config = dict(
    rope_base=10000.0,
    qk_norm=True,
    parallel_block=False,
    optimizer='adam_variant',
    decay_fraction=0.727,
    decay_shape='linear',
    final_lr_fraction=0.0,
    seq_len=1024,
    doc_mask=False,
)
MLP neurons of a small language model. Each row is named by its layer, matrix (gate and up: input weights) and neuron, and shows model dimensions 336-463. Each number is 500 + 50 x the weight over its row's rms, rounded and kept within 0 to 999. Numbers have three digits each. A neuron's up and down rows have the sign that makes its largest values positive.
After each neuron's rows, "fires in" lists the words (lower case) most often at its 100 highest values on Wikipedia text that the model never trained on.

L9.gate404:496450475548531581544544459546425516564489473451496506516498521550428551486472504551391455654612504476513422560442528520520549465538499565495504420499583479447422440458488535513506520515428528473470519607528483465402468502474534430448502476504569558540375511531527475553499502414452501398493519545600543409558562490485516453492531573486564492489458458457534507569521451529401510443497
L9.up404:481485496431527536488452435486456504525537473395434573530536514469443469521539518433516541509556481427562543473498575528505518510533488462566481626508467476476493490464462519451465539510508532483509480514465420516475371523477601548454475490444378434498528442451573476554462620480413393500375512534453526466538572485439518545466446629509490534499497451569586588423390547632526495465484
fires in: "that", "which", "to", "who"

L2.gate1203:437442531421535504509521422499508469480584513577521481545387526490529528485467415504506490497618451496456512535468511433488538520574469519567565568541565528501550487484630529499582445535501442505586557437472511489511484466501515458525453529483481535409403422535443409497442453501473503518541487541605489463513556564421600531452566386464461449503532435391503491423494527537538432523420
L2.up1203:465506490458487553505493552441458443456529442484458458498537554489487464446519607535574356563491483488521525443559591496524626464516408533521501417561459426490472598499591477426485549539541499606526551523424575479440488551547560391587473399444545474633444540557500493594440526510423448501618419523541547517513492508567518489567546501465462419413402483505478586540528512566490503475548
fires in: "may", "can", "will", "should", "must", "cannot"

L2.gate1223:460511519459576536549556434513547586532510591466539447485538502570505483498444421591519500549574552507446448521540515471469474516510494561547457549552581473504391560544608514429491393403444462459529546498605497533541423539523575479517479442506477476516437544488482501508465660383550447495494507486506570476431519546529529537450502534478581464445549498518538470451550511539497425498384
L2.up1223:453563581459437467507491513400520535494503549502542450468470526457453518427485533431531462506545444533509440525493481638495474592420466510499436565472484512499526526507583505453470443495453524503468511540514468350513550571444514505524545454473480513578410503447474526420485555502556529479524401468435502499601564448518612524492434523488461490420502543600493446493486521574498463492485
fires in: "award", "contract", "awards", "awarded", "prize", "medal"

L6.gate1152:518546564538517390527551440498481505608444496560514521508463523566546514583455475495481428549581499510524508487441444487593559477489561468501560417491458440568402538514455510333470493536581509603518495580513473520538449590447530544580447494468490513571497465441453454598550466402542582543487396511461591529444428504481527453411471589534472481467523500487474479526481544508520598533519
L6.up1152:604486420534461497433510464571569463496495427424491480421501519573522580526571430486454517551515504402517510497560486535484515431520385534497529575509484577538516489392425516506505453597503440454537522600443533455541423401428481552534504569483499466529464450377485523564496428431497502450433524587526444409520512511585459548575451413591507490486461461539585522418495410482406434540514
fires in: "at", "for", "in", "as", "regiment"

L2.gate237:571525622527560488548509473511483531457518463465500512480494497515520463491496439645484424518514445559575544452472442547471468505409462573582459450546498497487553410466527499399520443533530472457433527460496485537523579522448499468565552511322453520558489488557603452487490496523499493507485577464573501494489563516538470437432538420483501436557538523400447447530516456525475415418517
L2.up237:548534495413476535493566534442495452447482473383474480533487452500550448438527556439499541510403471503565517549448393458490450472401492405490521436522555504479517460472396518522458453466407419523608545497427531472497485538522494414543506513473545520476586487519497401576505421459509568473488526419458497488494482452564430498429604441464411504504494621538488527510473470538481467458522
fires in: "2024", "2025", "2016", "2007", "2023", "2022"

L9.gate181:455548532491600528471539465460531550466481437536587473488460474517518538477437500604510448456541496453574520461512469514453522557532489528491498458511418527486499455427474522445486450508498453431536441432605479448569517454497420470520547568452512504622489442495488516552449451514513541538520480483413542476508562523493442425488451501422502429460546513509494480469470438496532430502427
L9.up181:507504548520581484442496422544520604492583488475461483494428526573610446396542480481544477529450655522519481525501459447500554501569550503494494530522468554548430463500560489464505522526485488418550513381577546527413575487507527510350457584500478547564515480469541460523614534416521577511532453494486435442467506557578470570490427580505462469485533472461484478441520487561480530534396
fires in: "to", "in", "into", "from", "of", "do"

L9.gate990:453543460492513474485475432524479541523524529493447444452539571494532450485442426493423461551531502585504520503489528517555469493485593560439520506561536562586427518479510524485411529560485520504496529428491435593571582476507575378500473539411519441593492488651536460521533543493415543400474479507468576404481523474424458471524463512460538543638504493529509463439482447504444491457384
L9.up990:439495487471473453546500573453398439547499449559392462482555514438475529415515481578503428445527415435519471509486475494437500435441544543529504426453547497433349487417531532545526566531420535454551575524487557486518420574432484531538553485465492483582520484495429563497430572480445477388473480546609491511579542494537527495463459408457508406549448509547496435385492473528469560511491
fires in: "and", "later", "were", "to", "also"

L7.gate1329:526467590540436441532528444577374478516422488507501482524491466602499565468494442510497578596485506608533471459446527488521560462478515531528467510427487494488473451420521523442540488562570492507521499533522500553430469465509536504490475447535485572488459441465600460564537615450391608447353488494421439501408467417535574518535481463559570498499566429536603493478561548588496499491476
L7.up1329:480493543589463459505599481534413515530465464533450481497469510456522482480490525519432485433557462498507523595491488433550486420512573476577533529562510498478434436543528492529507528466581447410538513509449493541430489483433526405452521565536505430585523492448505433509433376503544486433559521642555515429503484462527465461512470533472558518412557529544492533551509396587522571530568
fires in: "which", "while", "the", "goals", "as", "his"

L6.gate536:540499526481477535446528429476434522455445491483467538542489439551499469462549538497529458509480457478475454514400531504568403520489491546516505536549534520561511438419501541444429495492514545632439542518548436517471525553543564470525518496461406460519543597579503518564471533610510535441589539470496580478508445499425513540584477537514451562425503438485496472429471552508549472446498
L6.up536:546572429536349553434539389603567459434524426516377517427387542509459455514556606492490376501473511548506478552458506471446507457564356554505546563470488612459555477473450502483579526428514516502516557420473493523479460526471499507533447533500468455587503449535523454485493540520505515483501479420516464531518504466461392532494403465505512507541379490521472498497447579447491429412520
fires in: "to", "is", "into", "who", "first", "visited"

L9.gate1048:504481398489527482447447459582496506462497386545524475475539526491547520351557438495575529526527606543445535444506538529560468498499486529511475448524600640618501553527581471484517485510461489527519575430559543430453494532473523469520594539515485517558453462474481440491458465498500544549498473461541549477440607505474566468408563574531511478511515461486557490450412518591579428527541
L9.up1048:497535512577503535456572573475505570551615533492562454432542534478537503388482559568436518559510553613532502485473482582429487491520434571573504518543499555484531459537496529456442524522498489537388511504499485543373600533537539528446494525470589495515597492541545436532603577520552464518469404511475517449491500437547462540516508516424477525441496457568510459411489442549543596550502
fires in: "this", "the", "that", "such", "both"

L2.gate236:465453578477508505497491527558528557549597479542438454425450549535521548492471491556502449472556503484480465487525472548507469522514491549570426485620543468468482571466630490377556542500466565494548554464467438528470483512569499523488556475374520517436474470501480487524570521429537432561502499449491534588417540513454583409457567534536530484538480434434580562478437488567518462519406
L2.up236:584541494512590482629438546476522487511458485489555539540385435515492497521482490479523503471466581526481487603489435448473490450469479467494493493529495495486564544518517566444441535486492466580548494433462514518468515436521462570428507496484432382444529411498586471453481455511452532478482546519430407420451530487427567611573509388520517629487514487440535476541526462540473418440441
fires in: "she", "a", "her", "1", "the", "match"

L9.gate915:571486565453467472503537487541542451537440465453478527428465520517502573568495401428534448522544581502518396412472537514599468485508438557474438483461442504441403513538499453523433548525529446445537573501406518590427569455530556449358571511539471553490512457531522513534559530481541491489500402613490439496559536515451644457460538583489472555478495423519554404405510492612488423557509
L9.up915:504474421520450529527437482471512542484468624496509522476523507546472385452478471469468490524554458439468505581479452511482529497475593579448413524547530536513453470469606530532579540411519525464524482634551642605451479564541523503535562503501487500507509599471508472479540453505467416507486509471562578429448460438478475484430479571559457447509446561533503589402636482492448411451555
fires in: "his", "whose", "her", "she", "the"

L6.gate757:511519563522543489499524511525447461536429416573443514450508480446484447516454551505483503511541471493511504429514530509652502533551517559579424468452588483527595473486466490481455539532438568402440505547460511502476515540366515464381440457421512505524456513427541500519491585420530483392430485541630606460482486514483480523421520584474452474508513443579477436514369513541567523519561
L6.up757:618459536558578511569592579559566522415543421539475535514436468529484475516490495548532403606454495484570561534516424435514478490536575610450458540490520419460433531498410430455477561564464505354573548520534519511468475521468467534515587551428518564459557587459481518408540425466489545501501566541579442404463476510516412467401528475479551479546494511520472538519605505507442541459457
fires in: "which", "the", "who", "they", "she"

L7.gate1131:415468453614463451538512474542617400509457495479491490501586483534522467501576482570525496484498587514393476508504500508485598550527485496604534419434500448529520569468410530494445415552513567529442598524475480505530581424430478452517478563478469503465495486443575409493535497542512470515509497519402454554485646414542595436497542567602420455494487555449475413530521488510540538419570
L7.up1131:430525489470573490524378496441506503495561548514501469542585552585446461510458476522517514560530597582419564450556439601502505584505498437437444510600462520541474493544516513530497390518476564525464530541497463506646439506556463521473579501493527456475519455466458391472529500549552522609535534410483451497536520482478535588456499519536588463513543546533480414455453463515494527406460
fires in: "of", "and", "to", "or", "since"

L9.gate994:471461487571454524515473508589472585427571472513472521520418514485468556607493496450440494491454484498579499436419558528467562514466527500573526554511526481464504517565532529459538550528492469444543506542622497566482539567553525512415482532426488603528399513474531428579494455475620542484553586446542540527440449632507526499444509554544509619503434469442451525485473604453543553528469
L9.up994:589489475461534551388488433523480560483540540530497479472532533471475605460475578489460518420515529453525474467527455391551472429514446550488470526401479434584519495508459459426433548515542452582529394470494503537488619492466506498421511496479485489521466507539608471521500539452446484546435470456431559530469511496405426485571453580508539526476476531640480460389554499528489479560414
fires in: "in", "on", "of"

L5.gate695:541413440539447550504554482589468488550606473482490476451433419491485506468466394464453550497466447551532565612463596497521462508450484489561507527597521491459417488565513444430430540506448546464537543469478403654574427522504588399485469507477524490517522417568484496566494566560530470466414467497442509537518547529563600499490560496593460436384519483440543486490478423538532472526574
L5.up695:524464561500501450608500486518451550444503406555497570519513510462478523433519428471392417545458517495535479459504476507504567522500550545407497472460432554501502510500467439482469402470542540488577466437683448415448636524439578494501576532500537501500560513517487473469447420510405538429446498524502520523396472452506491464495569466531552513526600594521543490628565497487522514440566
fires in: "as", "including", "include", "included", "s"

L9.gate778:488572461475527555457471488498447508461538487593480411506452448505491476517395563514506486497571469509451592557457493541458397494470433577497549478501415416445453511461465536546470530522491517527594469499463438551535482440532476532539475523545473477545446464467556422429418557464440498442453501501519473451499496454509626503525547493503487530460537532627421546561442502465567494437436
L9.up778:423526515474528514562492503473522560466560430565525459423534540562436391439538519466426468575500479437495507507549495543454504588447558519464540507505466481469389422429588484475485562388500510490465533490519522475446358455504416428566606447484528473446500493523476569498515556495445424493505461577493511481555555512553494570446507532550534561434516557496466507448375592493567465369484
fires in: "of", "with", "in"

L2.gate543:635596531478481496493578511490512470424425428476519498469494493473575459518507415577413504557440560594507468483463528570512488553496509485517496435525441429414538495550431451452479497500559555555479518429487483419511579473545529472524470654463505554557506485486550435521452468530475593436467511502504572492485467513519461464462569448521477559406507523522503511482511504534479475454499
L2.up543:559546603439556501462520529580456525459576432462474439436445497527493440425491535581521441457486553335596480446486486594580468560522476473480502492515501488483412485533449551464535491505445508462523478490573519494498475546439458549515464482554501535536489516462476526503488478511503514542489574489514536479442524469430522453441549537492450510443562517428419501630466564517490551511476
fires in: "2025", "2024", "2023", "2020", "2026", "2021"

L6.gate257:541494476472499539415449515431466526523518573508588491462613527463432480479442455558529385566483429514413447497443506403638455505513447536580441577572506556556527584477623501463459527531442574576463505476535512501486361460485630457518510536460529497621510516459524373497414432545488491472569529443511514493524505571492552541454496508527511471479591441498555584459338521445554396430480
L6.up257:491431467528497459502534512426530445551509456498488434466522543593517425428554543420458563546568496527571492481619504513503636476494545436527538576528464494467426455516534374506482522428501489490529513604526461471509587539473489624481592549470480419491505502523533505488472584413488538529477536528448486590434522515460561503502547556506545445525474579456547513436513490541478501488511
fires in: "the", "that", "this", "such"

L9.gate226:529497499557512554529362474523406468496493566488529520492517450513514413443485600538417576461543557544522577500495590514410586505484481460523438507448557497439415455521506519510466551482489523520497494554510478585490464494550556470465456531460467549502490543393501416603514519515568514518521429460518603511427445567465463455531534561454489507534474427465550507562476551459498584535433
L9.up226:505580461562507484518486519407505546501453547460512478548486483462500482482462532538433474498551529489551475529473544408600498534447549484540464439487458483434432489562562490525460463512465508524442499445510510554579532461532530478462569582451336505603569425538545465475534528449484381561455458464481490496585500434470528497502480505561497526548536464618479366453442441505537546489389
fires in: "of", "at", "into"

L2.gate89:497568553469537529499551517506488525439436483533500415449513539493503462515532507496567474542561489514536421516485586517468456559538524494502476507551471458465518513490631519438533472544518515509482555455482516496518484494561567422487572504417463524524351431522505405525487526425428495491501501539501538489500542524424611447513531496493413506490484460486574517485503479655601394565466
L2.up89:524483550506519553515543470503460437442531506497477526496468541442499505379549481445576381445537485450557548444492523444460556456604484493438515561512421493466543501486567484526508533510603471605440515455485568503469505554529459428575482503471500471479413455544553429454511445481461504598464445520594533453589472484413540544546545453436480538534454485453419533459554429592505417569496
fires in: "may", "can", "could", "t", "must", "cannot"

L7.gate116:536509525377502630504496455566482510466542535415446497495498474616496376529451527414540480461485538525496492549450551528492493634421471508566540424476649484542503498518456459481551478524509520556447514505467546461555538422560541499557423534447497521387521489548539548476444465533541460531492500434518544492497497497528452520510502564445434535472541477478579417541464526508522455483434
L7.up116:458472531522509623522452530521542487481491473496515456503466557479543423548504478518517451407496450525548533485501586494527470541494439528454482469528524563441502475457471393427511486513566486531539489593423594568458445539576497503524448526482563497487450519485402523503516506426542593510454460494481500567482493568411433549454426416475495580476541427419493452509557455513566418489500
fires in: "i", "is", "s", "to", "of", "we"

L9.gate962:504454503456341527519598446434516450510508545526558512448581483448482529488407414464456432542515526513463460534455554573457545533584523539475437499502517464500488419584501450452494518522446465533395561544514458550481585564529534457449562533458570428543484490502495511441524559439510421466472473569589459414482527464499441475486501425513498432528535491486458447446444527508491485523538
L9.up962:491445522498478411508483574564442530507503525507616432490523574447570514438520548464482495590487495441523461495486442539490535377472468408447575541584484494495429444493501517504429411554471548532456558580509463452477566526422497450512457472490420497558510584522656493399561553413524534443506424506497554540591484514453488462575501320466391489463476494496451448536528439466523560533444
fires in: "were", "was", "are", "be", "is"

L7.gate1313:455519528501534571601435370532505492577564607529592495500447464531549513576440516481514524427506458460430493468512483512504422513473470512444506573505542479520437508509623441521552588497496484492522497588570466492562580587476572409500526466448407434494494486522513501544575527470464466484489457522487528557483478625436495454408527506564537510500486460447599413447488369559548399499516
L7.up1313:407546493555522564458518414534538526529438524493357584581448476501460515552575422501396480459560532432433511486507518544482530485502479512477539528464549435451462479562455501554568516470530512447439467488407455532589504484517536443414407504536383402511573528551572524391512548516558442497540457500502477496570502534421413513491485459562493498467555484493482399524530485572441528512480
fires in: "to", "s", "his", "the", "not", "who"

L7.gate802:492531539495558558564491498606549484503456510524553539506492452570583415411529549588500366618477513565480468590450488425558554434522552517504533508577507530483442506439505481512511482451514495528512514540478522584431497527455503458522570546508424504541470573383454504547496544418456558425436365506494581541474521501497510525559556543577475517445372579499525592448539500561477570492556
L7.up802:484461549523460538441514428499433536535478478493507546560538515552476581555541504407441568503524462467584576576505495543456392436410495485442457469488479391480471468421540488516471600529507488510523498555568541529420537496540551558508467464515508486440452565528509516437465450498491537462429460548645515496547575553444512570453599577529483513481466531511527506487488436455485464478471
fires in: "that", "which", "for", "who", "has"

L2.gate629:511565563514573496645510456486478468470530536534548492463451515534424467478596502506479478458503518586473554417461464581494487500499501543494493540469511499485488496542564487505495348468469472476501506459537500509482480573437505399450468454432464503396505550485504573487549540527555554484447475480430491532566463444536457420445534495470499518589505595456525483387611408533521440465440
L2.up629:447492470434544535476530508432504521471545514452490451450602563558529516542483436450521466568512475471541361556449546530538446470449506537498429501559562518551519621445425486480572540538474570381582594561428530527551518565478519448447442457464536517549446581489516482529431458437494493435473575477439558569480569517572594459440462497494495520418531486514510482475482450569496501580499
fires in: "video", "information", "data", "website", "list"

L9.gate973:529465558410408595474457540537440601542547586524505474476436484575554487500575508529469564518513496440572438538482491495544454464496501552517548579527434489566490490521510508464467491529571476515480578551527531554423443387603565477547465532506562515599451419473504445484485526460485530432506496532419546534532559496482427492417477520579414595394555461415522476445417478482560437494433
L9.up973:408447518482589610478463521512500492571491555498536424502482638458510515429512458372433486530513551589451475499587458430528464366578582476486424477480558504548442538536533595467418522400497347546538507495480462516600485534386460476518467512503495488448479506495511569517515585615486489491459412449432425487559491504487444630575488516435551454505468501486535453473443483554473417454414
fires in: "than", "around", "to", "about", "over"

L9.gate289:507461436488503427438443448522463479530546543514390566514486499544436469534492463538490486452482502426417464487544423494461590440549522528545514534496442518468515480435501507439454537528429523544544437502575590477580444504432549466602502501438558530486463488496554511573514490506420579452437573480543517521532569475573546459473532513503478525495496464417432615406394541498467466531541
L9.up289:474472512486563554465554557540530500427625500551456439452489508568544462517501492443480503492462559492496413522554556463425476469486545480549577599480554457541495562503513514565456530498545474418512501454474478521524590409538469439441468548572441407506574466447455500597486554487443530535543451407539516426453522570514473568540465532473491519440481492444519407452404577500489566487449
fires in: "to", "joined", "replaced", "on", "from"

L2.gate455:484599584500470533521524476512536607442604486516474481483465480507484467626518466612477537538521486514522442607482570483435515580508514637510509491549486417452527584516544525400458455473536442529457540433515460481541474430598582516509476500467564500538457501607526535567506476483461484440491498500465486538424464549547500499447599547437509507507534446513472542439450571511494514519456
L2.up455:476433598546565528488449537477539528524557542541494488476522409521485581492407427546474453492449559473549538560455466464585540575493391498471490569513397521547514488481530490593496509497481515614441520539513511467550475438556550586512444545463490481465476514538450503426524520402523471468496468462497653580477479575469538511531454470448499486455536580511467547451506550595539417447498
fires in: "was", "began", "continued"

L9.gate1218:551517457528498458571472481567450441402420553558442422473391539571464523480475490462464522478577518451446535553546554437517601462433506465466486417504556440551441525507628478579441448499451377477489487464515493480446443465575532482468506468488478532623524433537516452519524447415487505430539528518508451469434451557565380451491491536519559460440470406493491534484498534509547437516483
L9.up1218:435472519453508511427514498422477481560458445466447515401484613533471418450500489503492510524498582584448547505544508416533494556504591439583527465524452386542454457535457513464449589415522466459494520534420492525476475499414497446444444533512489444411535479572398550430529555476487512463509441526551470500436460511475526515515411624579560516625440489523533500483549536462545470497498
fires in: "of", "to"

L7.gate184:407467566522420591488534538503499487444513506515574444528592539526456531410478498478437574532542485521442552493470649515525402505348497571538453474531585479568524560557443598466455548472562490430472495485452485581476479510502542509494560573478512557537445493527546533551468483496469458484431491495471591439511459549512505514529532477496496505401400467477493459498467506540513492503472
L7.up184:599414558675525419545576449571535587490491531511558588436459402554433552522604521583391468506519519504445491481455475515569477442462529562457487464531458438531458462476498468524380489560469523464469481450454528477611499462479573459505503463514544516357516511544440544565569516408469598507433397497447426487541461477471541521481449406484504503517593427520563432587527415616501472417544
fires in: "first", "was", "began", "from", "history"

L7.gate1118:472445504530467553496423531453536606500465515507497420523371460497502524504507544448489399529523470428559460411447495464512444572507485542483413526522457452483465550546550456388559542537485513564461529574420536519536546506475556455407532558506463570511446437490484487476532570550515508492488508534576497486546572550507547459472569541574509514416570459471590401516462535590490435449510
L7.up1118:429533556499451457479552479524562546548528547540554539492590540412493501605474488443499493537516476494502394569507467474547515523524518584520455467444492532520435535460464460406467488538465539561584566509559500431516544580531491472508422495473494449505494468523433454456407533502477480448517551542522504398584494548451514422478480521453560569561480573602466589537533576449447386422453
fires in: "while", "but", "before", "with", "and", "to"

L5.gate41:445401440553419516609605546473515484542490526560444501497415498469519511454490473359528465525556560555568547509447621448575537534588543606509481476397504437495489505576490466461409486447448549451579545537473480545544550494459596438512472564448515539514513523510537476493448538490510427448531482531529601566547503562487572376498632548518443459449533528508594467510483471557566524478521
L5.up41:587528438594550545482430543429463525444442465513439474590573473453450526416591449454577556507488450483516504559418517481561529498462487479558483499514461595550540533542474449439494538581541541554542546432564464457628593486405541534463558532472474552400557506539491554523528504491455432474557556520533530579477374539425494437478483443497440499524489562542458433443528410432518449460516
fires in: "as", "include", "including", "included", "like", "such"

L6.gate584:415598512454475572437451513520457577560501487550452473480559516565559546616554522456510533496415504414430543553502514434488419527541443427542399450539458461540496489463547513427508601502486438578578509517435421528488508473532567438405483515519470602509475563444517490453466554506534538557409507508539467499481398531483582454450438500543484516440407515476485474500552520485526447459576
L6.up584:512546485376581518504419503483532503511552402507434448467523442501560512621545428479537487502457460500465492464489470479448426511551445549541480509457519532581408473466508460428492563475499497568529496568558476507549501381515375559451558510510508528581485498572532544504481544543533549510504461593518473432444481578531451506568542461556450542456519559539498488499424560508519438551554
fires in: "a", "an", "with", "the"

L9.gate1018:492553437521481455487519452577441557487539560482531505489536578540526403537501539537389467510426550455595424500474398580503521570509480505436495521584510521547459401516504570554508493546510510488641601457634547452571506534593574453533520461550469489520504449486570429566507548456538519523469537559452614569564452549628561438452613493535476584472470544558504473518472492556477551496385
L9.up1018:564418513524457602432529380488543459434416457515508496521508510546525427579560510620505505508556476481530498533491515572580526528535429489523436471460514498487498476482479465531613513525464556526541494429524535484512541476511522589586529574532498430492570523387524405434590519470486472566553463508498562479517501541586480557528493555516460464502444521575516509514390504575410498507452
fires in: "to", "into", "by", "as", "for", "in"

L6.gate932:527490508482473620501552464494417493518487560414514444480490471506643534545416544504557490456524529528535509443551460583523498603444504520538467365544504449534420452578532448384490605474496352524498538490408476640560552555591531473403474537464436554485424482501444487560509492533480534536453549506516456540491414500427487492386506556543590561587498524486489535409522479558610493515456
L6.up932:479439537466475603301536499520528499550449493560428512500486497548629463536493491507532518463445541464480383468547487680526499464503497500534470450489433586544403451490540501446498497442475503562514476432466392538421475599445434487483523547504480563498408419491533366650564507522518553527535514487572473360427477551581465512494461475521485479452531453501524616464439443496546421522535
fires in: "a", "other", "one", "an", "the"

L9.gate231:517489488552563461416558479490422518483505469465448455534441506550541504456452459400500428538510497438481414513452444512520537531444515489431555515515557511515548561425530463429493469505495503466442526407437504462527504408544552548576481643489571544410455484556502490551549608483471570584530499507512474420505479562602533579513408499520562467515421417475541511550489482564445448488424
L9.up231:472558526638490374412545524491507474493535535545468561471549522521485458499595586442583487442515595483490439442492435571466524534639457482450492456483501514490503527462580484553394432485515564490547507532523503442540438519487552514502487532497459523418505483538380509563506587395428489501537403591497519462528509441562576459464497513424554384463554474502581480447472541558545453537468
fires in: "to", "and", "for", "where"

L2.gate1215:431507450511481398472508479456484496455559524468507494458561537533544503582447471630400442570509580516501460534523500556489459517541523558548471467568500478534524557468573461399403457449536476570487517451468456542496506489631533457418519559414525533557422437587576420582554552487537510389391564544451536514544536454517505536546557467504474564452444416483557474497450498547529474495470
L2.up1215:455502538579506569478505468606493535582464438455498454481542509478538553444499504547478531513524548499497504492513487527470504528619404436478506493518530518599537565562471456506476521540461505534476558591468618532530520510451569406440426421519482528436407560626558550492579475425561523418369518572495545471498476540515517482452481513501548414503441577526574510431542547540509425550552
fires in: "also", "it", "was", "in", "were"

L7.gate1330:467543584483542499469502478478506567554374490503402546480436459558525487594414570477483443549533512525538572436585526488546429528490525477555460475497461507490411579496496475396420561553543528470409410580453491454536517470489429546425464559502467481456506520496509541500483518458508452523533469568515490412483455554521507543518485543549467549502511581469537457517445446581523432401424
L7.up1330:596420497598430496458568456543495429411500563371509466490476451449468602519457489443448544470488429517512571550463655549517531516603482505520508545513502478401533408530495342493455590444540424402422451496507463501525422494546565602586506474491563504441447597533528599459417508525493518440542562499489502444467475503549520496510516565520548470471627493475519547545524599470494490586474
fires in: "in", "for", "of"

L9.gate479:511467488515455440599482510476588557554505430532409617465506460594525569529510504586516461499522570523460449518507395513471525468511530518467560412572643525529541450365540527551483468554598557536573581470498473474576525371534403436480491515475534542458474454536479431544530541495491512467452465545478460558433579484519595512526450422471457487600461461498562462493439467499476531447523
L9.up479:524510551443449506430492457613471579445536496528449500521524525385462445554422601469517579480466560548443509491467365478510460556452442480518568530486586541531489534499493475510488472520460500501648479442455524529542490372516443493491487588495569452488438462484499437613511480533485574530504545497420578448499475477476551510526579519518443545522472593388514485526427547545459497551503
fires in: "and", "the"

L9.gate692:452567581509546563556550487498482445487490419527476489457605479470555529535467449488447454507482592583474505477530496473500553518620479564482441559528528612521526545552614454469569530469519480474477417506506498469503478495442498399500461526540567420516503468588550436534459536488459544514454507488499515371429487543490500438534511589525470418494523504534486543489367474384491522477377
L9.up692:558470498502533550442515548462326490474523471553507459436537592593581507582509473503506566510500559397479477489485545562502480504448470479383625478434526431460480451528453552458501492515547468449524509463482558608439474449539466573476488531557547524506561461388488551548581506451576553483531547508592515584441506436619391435550538531548585520477510502551553420401473596522533531586478
fires in: "in", "to", "of"

L9.gate734:441519571502587498483476615522531489420499485520527502474548453474562457539512531548516448542532545479540550489418478484533528507463553523424531465482433523538430388467603449566445434446491523580517532462457559531477564601597586392453563459479398473564591583461483502451487597440486551460496534430522579458547654398434503480484413612477546564466487499519474494485541483519452459468541
L9.up734:512548498494500500525467508505446439508488462442512514531518434590510546473592524445400533557529437541447535552478562427476467592613430545451452543481418435420442524453483490514454488440524609565456542493451493515536394577426530496580420544555503466495414463586550478478490494401373451545556521514588480488498493433505591528553668503528486524469426424482466571539571543599446526514413
fires in: "is", "that", "are", "which", "by", "it"

L9.gate441:480539523557531555479491450537392477473545535468497595483413540516505500446436507492542525580494519426419570496512531435568464524537541522541438554523505567532420404516517444533409436449519471458540528465444481530518506494579479554517543479500503429533551451452494482458386561471474480454472377465463482425527459536532471474555500466478535481499422514512455512435491531507470479555469
L9.up441:503520525497534477487506519509410563548527499502457490458533689448466415426570527560463521541509500561513506567527444497417452448416494457554484534539524493510461477568589710512497510489550512482583480503454422485529451471474516397524586483472500483610602432495454477493515491492589452492555475526430531536575491388484448503484455495420531501607485561577436434478455511393477505395470
fires in: "of", "almost"

L7.gate579:493483477458540507512490525495496411517411505511481608492506356517492522461476480476450479555511440459566477415555615477488513571492525524592489442471457488468429434469553504511482474509508398589447534482453448494549439429559536548542584538589463605529465504506492353521536566490539482479416418526447553587447480512475658556489522517513448465554473511434478540480500535532565404467576
L7.up579:575479496504512571452416433522503612562426490459528515538499508466488450530476541541561534501464562479501487533518444444582507528428379496492472451585554506553526489463526525458528467522517514513492539437507519540446462448449397487388470575387531468417436477525418542457531378455467610436529631498489462362445487529507415509487434373434515452544543519440535521487467428550394501456579
fires in: "and"

L9.gate987:480487387583601491470529522517503480520503553535493551484524606569477434492576503477523471462508513467517460490486478531545469535432475504452514463489432452485411507519517399411451376536427451531535483510486500444557480465456502476551543503517428573589567529515509470503519492512483564567466467523523446491546474520513528594514512544513504420490451445490508470548457454458486417430540
L9.up987:489440512400573455529511512477520476554452603546494433501431511515523442469544570455510481508522489494505483579458600536467425486530503496492417450515421519496565529458563462537444569483534523528454424503534463476475496532525517586445492464509430459476489416524454547468473472392484461427630502567453473571551511565448429449421531461520423508465521427568487500417486601489461496553424
fires in: "in", "of", "the"